From a checkpoint of a small transformer trained on Wikipedia: 3956 steps.
MLP neurons of a small language model. Each row is named by its layer, matrix (gate and up: input weights; down: output weights) and neuron, and shows model dimensions 0-255. Each number is 500 + 40 x the weight over its row's rms, rounded and kept within 0 to 999. Numbers have three digits each. A neuron's up and down rows have the sign that makes its largest values positive.
Before each neuron's rows, "fires on" lists the tokens most often at its 100 highest values on Wikipedia text that the model never trained on.

fires on: " K", "p", "E", "k", " sy", "U"
L4.gate119:550489416492500527561488494600492577514471416494435431480537580519484547495466540553570483499519557498564522455524498501455598490558513553460465501524474518458466481495500500503449449481476503476510513546508507488584537471474516576543445525583523561516438523435533549496517479503514548477537465408422527531551517502497538492505469504483453478429522485499563487480581539501463481517534545443507498501540523496581516535515546501481456467558502458483544517462526473550480469462535502458443546466478514503564479484489501426440503480567428556431498545525478518534475519526529450595486565547459507509440533532420491523560430487461468513562477444531501460512506522459507441536443518503473494456560515447502522510478478548460445392487480497506544487494486414466548496480466526
L4.up119:495502507464583447554618539532451493457486464486483526552538466475497537549475516451557438579492515460449526476514453515559522547510495575539440468493539486496453545539542489515485419470490526459448549466459508476520475450438544498553525535487575455583524429523480477489510504522465558492542536448525490523492477438523446497518494482480480478528548560550501521511482428484525541478521453496470517497474491533553559529562490510492515539518442510439569524502498507512569515502484502505611491521466513499522423461543466490403494495515522459477473498492515499557465562490534560436547486411472548572551593486468488502604485473566558545479544494539469592518456448438423502447516500547501525532534570481495402504535512488495514515475523481529507528551457422512512506518466492
L4.down119:520466508527513511548505562533486461463542471475476445555528459491461483456552502451524540500548529491523536507519530543497539517533471487456529528501486495508504502475538469492488409520500500510503447476513500555504470512440562450466531519445465503390485475504458541508499569516444487511571485451400430555517568472510501487499491404510457511506547595469538454413550376453462508468488490473455535518534506501524508457453531457538454518557459464576499482491499503486546480461407453543517537430488505486520492507514504555528569427519594459500462429446562444496525506511640475533528516482481445517491511460542503471537476534485502512558459491459443530495528423488551519478513490507515495572535562466576520510516565475547444498543466521497443460453491510482536389485478532

fires on: " App", " age", "u", "app", "arri"
L4.gate421:497491526506442558490565485507503437493425534437538544490513492439431487540431442442454532494434542447405542566508548402455474531532541507516546486460483560514505452486524427528458457466499475513562487518518536530453535496474444552515395448473505539561455564520453480447549477496598515513433452502498519478521517499501501520471547528439514487532515494468493487585500501518498518511470449480608441450503474549435451527474483501554562495464528494527482505470413506541505583465435501534529408431534449527489506496422469497497545485494496472546564496541503506510472471499491480549532521492494465504456518503470477562500457478500532539500523507448421477548409542543542506560467478458551503504506544534509488448493507468474520426580509461565458477470476455495514475531511584
L4.up421:514476498557517482468463445447524497490440528531566551503500542509527522480473482495453456509494554430550512502479529487520524513541536552487574547539515541509492521508536505465571432474499583434489523458522552537495558501407536536538428504494505525565508547479529497568557434418442506514512446510434511498517486487513475495466534472556431553506486540457514414541501529578483524499514463464531401463499489490481486496600488538485474558479569444538483418510521502474408516521475498459594491473513452490527531521551485466534438525544490571533504588547494493526492483550521482492519476555463575582466466517511510543498450544506442482464469509555514480465461469474503463557509548491485542549540510543505587482524533524416571539585549517542510455523426501517584474506479457
L4.down421:561478554508444498473496514490548505547512500467491513520465468492493500527524480409572542441563484529492504513464499492479521519516555492515515483506383462554521514546452497461506489506530560425466538509499464476515492560491512446521468517473492494594430592525519485485448453439483528468556469512436507523469428520502454505479539542533541501563526487536494506620475536433470463493505479527482472443567575518467484513523511583470455483506505346581454507532408516444534561481498511534510473451450514507508509484545499510532578549438483516495516484521418486477536563482495519506458476498486537481514558550520526500459534470519542537457614516592538558434493533508536549469460445479553514494510480465526492503485572533471509501448541484521538465529508552534545537531420563

fires on: "ep", " Rep", " medal", " rep", " ret"
L2.gate350:470496500547470499534522431533474429513437486465560538423465555516500514562415548498515495473556503435468496521508489520456427485456507502525471456405464473572466471540501475454540511519499546432489482472551536524514559435443514512501438522528470502490526466463494464367524533486466478412496510510479446471489523522526469530525505514479530512497553476475466458578508512583581515479459459526547507486520448575465450525535517536525545539402497538514573498511607507474557467493485430519509488477503502582447573486466511482505553525466463563514411464534539520489461420460458488461514543452394549475456474528499494524565522510545495527474535496441530467524470540502547528493514486494507539479470513511539514486474550403517511475505498474542423506493496464510486569484391492
L2.up350:556510522450530562501606506548524528538434479541530561448454449532470457476514452506530424471523492474484524491491507480462543400466555492517481479430446474541531461647489466413498485474482472498529519507554562466550510442523515496451522535522425577517573450521546463482487525459529472499558482467479444486502492440522493519453491522490456455481542456461424499553507533447482524481503538511540516496553487461470526566497452583455502463484495484512486513536547537560485547475433483538519463506468494545547549509493440480455516540518518464553539451537511471518495539517453489546467582546499519542501540550508463481517456488620485466548440527533531529466545579504472495465398489499491485544460536501476481438417519474524522477550492572458486485438504481466513514468400505
L2.down350:545488487512484530508525496560573498587443507494544439494505510463487502533496492453553469457506488424522476518505538532452436485488478526525473417363477452531541441585505485490528501566485521394452611493518564511531505500498503486436482517496469443472515466480474519461502436477493437440530471509523459482495474496518513486501490482499489494511473464465433462473527558506502573568489459513521481526503474533502489547475504518470519459424513533554519486485616481503476476469500456485479469484537478520539484533439428523506572490493461536584531444562482505454433517534488532510437588560440496540447496526541516453537458424551477542487508510440538588503469525498469485476436563472514460505515546461563551493494466577580491518431572449594516463505485483478495483499425532

fires on: "ab", "ut", " '", "n", "r", "ed"
L2.gate431:456479483419511501429496434529452468441520513438465515435574517489470511438512479517474492545531462480425491419519548554489492517514520560522437542445472551507516428490532514573571519582468494500477487480527466472447448481432467496521521450578488532495542490500478481487563479477479531487503460544504512564487516543454466538519471539497446530466457521443545418446510475584495501491473520611464479432546454518526446486487478518496480492516574632508520535463513519455519475524524482468456539495455469530485528524496492471547549555509569488534531490443479413479488532528479563564552472517542461525449440448495575430485467503447587510436469515540468514510490494540461441491480457474541499475501546511490457522421576540480468527531449519539514487438503479581516558545489545
L2.up431:494544539537524478473532508521470488505530552544492519464535485530525533504528480486451512554489510543470403522541503497470511479460533528538506488480476583472568507538523546469466463469505512445534550460486567522502581478447487497474428553496494540584539526568485477558496548573438507466440475492434389475500475518513550496492530511566467550473458435451562504462490503601495596488542515560507456511547475458531474453531512546478476503403560470441427549468452496545498475484577513476513517514454482587377493520513543443502591457511529496524468494541509530443516610521600469504534446531515505535536459522518505474453495526439546475522541489493554490494458579549490501562497451510532568469504554481451521469487468482510475458468457503504488531485487481523476521522510581
L2.down431:509459480452486497489499574510533516528469466515493469560486537492442473520490555491518507432505522506514503563469510556555448542434492505480462419552546435567483430516498504467516501547442533576514453529468484478493471474544516492500565489498480428467461552527531513475489522464502532551588499499530602548464475473531475501547522466505564535508541547512472469555508525491542377540481434519506535463477426528523473607487556505471537549590484433492526550419557521488570490539422462460569516494484484503565495488455477493483503543496462477425507494501473530547442445498433519445471486523490523431513520474514500590543527492550492554481471486501464488469482479444509493459506548505424437523453467496536470521527476513508546541504531528496534491526574558463536342475515457

fires on: "K", "L", "T", "U", "R", "S"
L2.gate16:500506502523496520544415520572524587488563470472536485518515488484502564426539539498510516489517466574485501579471540526509492479541511548419542514464472539424525539468476523496453513515506519498530543482536420483583459518514535472508511462385394532430513493522518509439502488470512484447478466508506509458454454480556475447553537463571493527592550532406437483488523543503547464436534515461531521491469433564515451391472502507531393501472511503481490562510504552438520495494567535482584520505516540536466493485481491479516426530515397517516474511495470522600474520477435499490523566479483570496503449509439419533520523531510554513500479452511536522504483480544492481539503507514526507548460459447518490514505467450483475528579528521484435457510462538467578520544481442
L2.up16:449453501448511553546523590537524509473551467531569532478529528495487472443543492519430554514600447548502479530571489558474476484506535526436501552523501527479458475498547491478518473470468513382498540476521472447521534523477435415436516457419490466454527484537458484470520437499489435486464516424532519436494454496517547498493465486512521492549572465466444521525498501555650495520489483429476515453499501540492507387451532421534407509494543505546496571555509453512486529546465532551468498499518518497538487509508510486490484468464413523510479507545495455535542519484461511523486529497515530515562387519490512487462459483509492464473479467545488487539445560520491526553489511544504534493521519414462530575524505441458526510545436543487472508505504467391553511501467420
L2.down16:539502526597476443524531557479567571464472528405483489468530430438519517463546492471547493559517459494478538452532559453487498528557581536492492543482452530473480495500412476510521503488484450535506521582504495508423549559514492498491481510543439547516452440519503518465553515465538451506488508547529523539533516441488454478487524528532517458481460475487466504487539567524408478439470462431469466475508460497446478462420546508511452530523517468466376541481557519513552520525437518507520491553581498521460472496501474444535494505523529580574503499478532438504506529525553520515531433530506567516570448521489527454511492502468510504427457437455512519559530465515461435501508512540496493501438397474497476585462484562475515529436554490545506525490555556439482545592474548

fires on: " ac", ")", "ust", " cent", "ington"
L4.gate188:471501515476487498493515537582492505420531500517532471556546461535450458452529549550516496517453503525495518410498514392532472412548532515456527473516444511536487553468513514569560570467459492526501521504440460422527497482535495466508499518537493506501513522504507521494559414555520521503459461462469594495453530581482476478465553512546495519451479504508457474439493484569472461531485553476463505501541520520615428469531511482517530608476523490568551502510491528423544504446519468542506521569499558539508462487561476449538562518495551532443525484590514492549441562528491491514540545485558492500472503451463575492408465555499520543489549447499518534392489471498474461581490515447479531443486464515413507579520528534541513459509563516523515448473496509540505559493518525
L4.up188:436575504549482424435562471520465515523552463471502451436581470475574489591427559421445467482507584509516547515508485436492450458484481465484421500452500551574477444547556561550436508525494527471521472499523461535503531523463530497502501561415506524499516461490489497506555565552546519515439525513435523441473498461570458504521500440488504468476473554488470503524482527546591542487482442487460457530515475459577544515481494518428440519482577478471528470488476506472448561507573474494456523485567437500439489449481460482500542464505596573485548464501508543454477522529514540535465460491426569479511503518459544480509548531479509472556496441459490460538417520470432539471466436491446477527525520480588531457493509455518484514501474461490455491458487483503500477510556460
L4.down188:493476437485542485514525475476472513528491518561511474492558476454494514547437535505557490518505551504463449484522566481492461505486475477423478468445480520543399524484451455532495513547508472422502544526506624541565510518531527492541574508492455511495443564551548403466446524539523463540497537558483603502505540471506540433469427546510490566502447491531561499496461453509533408499473420498500460534524511486434482536531499479453491545549500461486491459501503460528453476495508423489531465511523450532497465525481467503541408536529519497484454553522508515485382514512566537564490495445431510538530450487463499505490581484525448519475507486522492489576474540507493521476454413531494474543456499443555542503530494573436447540457488536582535547463508563493548450522427457

fires on: ","
L4.gate478:465519522484494538504553496501454485459513427452614469438543510510522480481511549477430590486478548480459547519502493513547524521472551530545503561502397514534471513501515514495469584508493534520504501508550440477575482514499512496478494606469542502542439460611483463475490466487525462508541507565564464561498511516476535509468488496461519516484508517490579485427540516480369514494556539485524502515442535494548431469561511488483515468501480481516532497477438468480526489580514477556586476558487443474498496603528530541535535425525459556510474468514485493410488507563485542541491505477504581514535527460505508491468503474472485463525445511474459566471545461513489504511461490505619460499482479494514400475467502492487577539528516455488573473592534435491480530541425487
L4.up478:545486514491500553485503577515514495530515503559506516561501512450506426513467513532467532539535511495592521494471507434563457477549515483466540503571497509515530436446485562559497491541544486447511516475495508432539456544475471473597466483450448459497524458552447534444508508539447431485472469476479471518453544519463540529516564519522440475503506501430510444444447512489493489540479544533524474485532493513528475456514459504514418439541521394533466498477444480566511583486532500536528413495464443474536480479493527449535498502520459497522459539514457466530544528511567576417479458554548561463480528464514465520446522525461490452493504561518485497489556523459535491433436506481526556572506502398478388487434566487514481482460565507504481551509498484446557468578393551
L4.down478:505506449542505523446510586511479558604542495540525445508505454506458469472562528450462487461486458542446456496447570576456517439483561489462409499509513528542452508469419505541453501468489505496551546473480401514550510463501530496449561499548451493469526509554471518528457489609507487540492564554497507422535541433480574483473514505543480507462508490496497510527555547476511482482447454499497433474552486557464551545494468476469513552512496498512427451476484493509491517494514543428499499456487524589477498524499547479524478480495540460413460467462487488507501554468452511506512386592521517570487529536522520462487540429541504524537502464480560486511526532529602514487458498401531492427477513510540447559483515522530532450429502580514441478487459438526552506553476519

fires on: ",", " later", " year", "ate"
L4.gate455:501478509428487517511508486578458500463518469518566474561594570445438528548501529494493588505585528536466546484484442517469429453503518480507514465493461501514540533455482489450548528588484546486574586443494438468541446520514496482486497517542524517558430487621541494484505514495530469540479465528481489486455492514510567484526496458437405481561465434530573536445539490490468545456417551544484471487460468542488492504507512516541483501561552461454497514444498465502504449540522474510532539537554451452435491544515477478473520520565506543496471541512543497387475483492429516489550445474506529472532500495519517541473516452470503504560512564483510560418547526458489520521509566476538574556492487481477415429453454560484455507517512526527495544518463451480572503569480445
L4.up455:449531467521571405498507503514494447572470464561488518505505447452507461561511543511501460524528483488531529448459472442447568447484477506512517524502524484517460467524443455503616442506440507434608420477483478450454498497629493428505466534452509520497508546488409551475457456534455538483541531517516492522530526481414505429506476512485412558522475501478499499561524459514538485498542485524514437540505515506473407511456473498493470564577478453514434431555510518491462483395472500450514523485492486426541543503578412477542490535485469588480465560456583549567468465504478544467455501499484496476508471438532524515526563498478508445464508447447484533444495487538510534549514528481549488460526525497478479461450527496466510514485476488530530505483492516539507539549555450
L4.down455:508485511461480516499518483494462533502450551493510426427446492473521558485472458419522526604463501504516498465467528545523463512482553597545462521600469510520462518387552535501551541498572498544556501506561490547499552564499590550533518482493484469524552534491502499511579483503482491522511544502495508488489457504499494481564535537468481517466516541512519490505502488499508561560481582496496399469526519440580605482498441488473484519498496473471411415513451467470529546519572501514431444560535549527525509495497495533459507487413475504523528545583477499533435576534469528533457453567483541540474437440557568584538531489502520472516508501513471522490455562489550497490473468569487495460544462536595441501459505449517515544591516495518518487513534503484468495547477524